{"vocab_size": 32000, "qk_norm": false, "attn_scale": 0.125, "parallel_block": false, "init": "normal", "lr_mult_up": 1.06, "beta1": 0.95, "beta2": 0.95, "warmup_steps": 370, "decay_fraction": 0.76}
MLP neurons of a small language model. Each row is named by its layer, matrix (up: input weights; down: output weights) and neuron, and shows model dimensions 208-303. Each number is 128 + 24 x the weight over its row's rms, rounded and kept within 0 to 255. Numbers have three digits each.
Before each neuron's rows, "fires before" lists the tokens most often just after its 100 highest values on Wikipedia text that the model never trained on; "fires on" lists the tokens most often at its 100 highest values on Wikipedia text that the model never trained on. A number after a token or word is its count.

fires before: "\n" 55, "th" 4
fires on: "==" 44, "===" 9, "K" 4, "A" 4, "s" 4
L12.up316:112146138112096157123132121111169106068102142131184123106134148120089137103147108103159105159157159128167094139148112155137142089126167133151120125150139138119167110156152115116134114158106123111149167182097134113132120123128115152097122132115119126124102113109095083152107115131134137102
L12.down316:111128125084196132142145138129122112171086138116136131119116165133135095114095161121156144141150150125142146101154149107132116117121119106146099134155140081107118150157127132117072121199155134147147137101118123110131110144118110115117121100098141122152138108169115124128144094144154113121

fires before: " " 83
fires on: " |" 62, "|" 23, " not" 4
L12.up195:132119122135081105073108144148064117114125072163147087124106133119149128133117116142157141139111143125112129128135141144137150135112112134145113127204127132132148123125151114120127104102057135129154182117162161121129128154104073144107123142158123145119143094159123099142104119095137080128
L12.down195:150122170156120121086102113118202139100130165118127146115147096135125103092124099146107129180128143134124106128125143093093112147120153140117138144121135127138137112108106078128156129141153134115143104100098115135133130165160144126118109113207125141110138135090114101124138119108084138152

fires before: " |" 74
fires on: " Loss" 18, " hold" 15, " –" 15, " " 9, " |" 7, " or" 6
L4.up519:137129110117130177124130116124083093141102127154120074110099105090135095129146128084120150143126123076079135178137137128121155148133110131124116160127113170127129114153117081121136137187077075178129155120139157121119107163117098142104139076128094131132127111127156126151113136107127125158
L4.down519:170089118149139129129139142133108160133153099130129108101166128107111132150153103113169078141125162141122122119112086148132119129088130102133124149104123119104117138116089112140125150165111114121114136135134154097116094144127131105141152111141133140119121139139109136144064134154165105123

fires before: "s" 66, " to" 6, " on" 4
fires on: "'" 60, " based" 4
L12.up1735:129126147143148150085150113106139115100128113151135122122109153151121118098107156148082102217064149122078089121127131124082120120159128146129119118105160117118137119122134139136116116142130108132135127132128154068173098102125080133109177140145179144096128107127124126150104124123112146122
L12.down1735:113163083150132116114119123146124083119147141138129126083122060124138139171109128118112109143130131146109189121134101140147135150127122116135105099158140099120086138126125145146122149140125162102102148141107162095146149119128150129093068108128090101155070139151100113105138157136181125120

fires before: "\n" 58, "et" 4
fires on: "===" 22, "==" 16, " ==" 11, " a" 10
L12.up1406:158164124118107150127156107129132114137119087113141133113100125095128105124121117076126133095100134110145199139135124172105131137099132111153139135121127129141138092152138117162080100145103140145129155145150116130124092153125177156093082144118179076125132129134144078118115102069116152101
L12.down1406:100094166092152117109149129097134102157181165101086120181144178159184139135120135042133126123169131126108080150120133120084134111101105135130102152138160121129122132170128135121142119130127133138145131190112145122071161140140145103110122107137102108120107140129149134145111141157144094152

fires before: " 2" 28, " 1" 12, " " 8, "2" 8, " 3" 4
fires on: " |" 46, "|" 8, " P" 4
L12.up1949:175129119149084125122162132125129116160129110066161143123192106125113118125129103093138102132103119127097121126093142140153128150131064120143134111107144110164153082163125128132106110172112139101117151141103163115139137147170142124157149126140160135144102154120124138153116139092109117133
L12.down1949:110128128145154142113143101127183134132103139107151117135132112142124146083140123136159115080138125134128117117128102082101095131147151082122149146123128145129124062120100100102121170125106187142128163146142126183140117172130125091104118154136110152132134066121140107132113118185126109124

fires before: "\n" 72, "s" 10, " the" 4
fires on: "===" 27, " ===" 16, "==" 15, " ==" 9, "'" 9, " and" 8
L4.up282:149116136100126124134136115142167127108148145141112150102210122119147119153146124111177136147099193165133098122101134113125141081107156116087127119146129109139118115122137116139119118136109128144140159133130112110106139168127104122168113124155100123108116133143124177127167112115166124125
L4.down282:173144098105128123175118111144174104108153120126162154110163146101113136173129098168160104159126109128136174148116089127105096130115119165141117115153095159135110139112125131130119112143143121131137134124129136110119140116138099151122141124120112108156142143087124122105132114148095126135

fires before: "\n" 90, " |" 4
fires on: "==" 66, " " 9, "====" 6, " ==" 6, " |" 4, "===" 4
L4.up678:142105158136137132159115162139142070124098149104138095103115092164132137115156112070166132138107098128121147122115105103110148095125157138126125185079112152108136091167109086119123117134141128117129147133170130121110121126135109106098161129139140162127132148141112129126114082144133101124
L4.down678:131159134120130148150137111121145152122137093149108123130145152115130120135125126133150193121104157094110114136115123146097102123108094141154112164141137157156120156123153121103094141138130172141142129120127169166133121134144084105149154120099101095127124131122119106107163133131167101116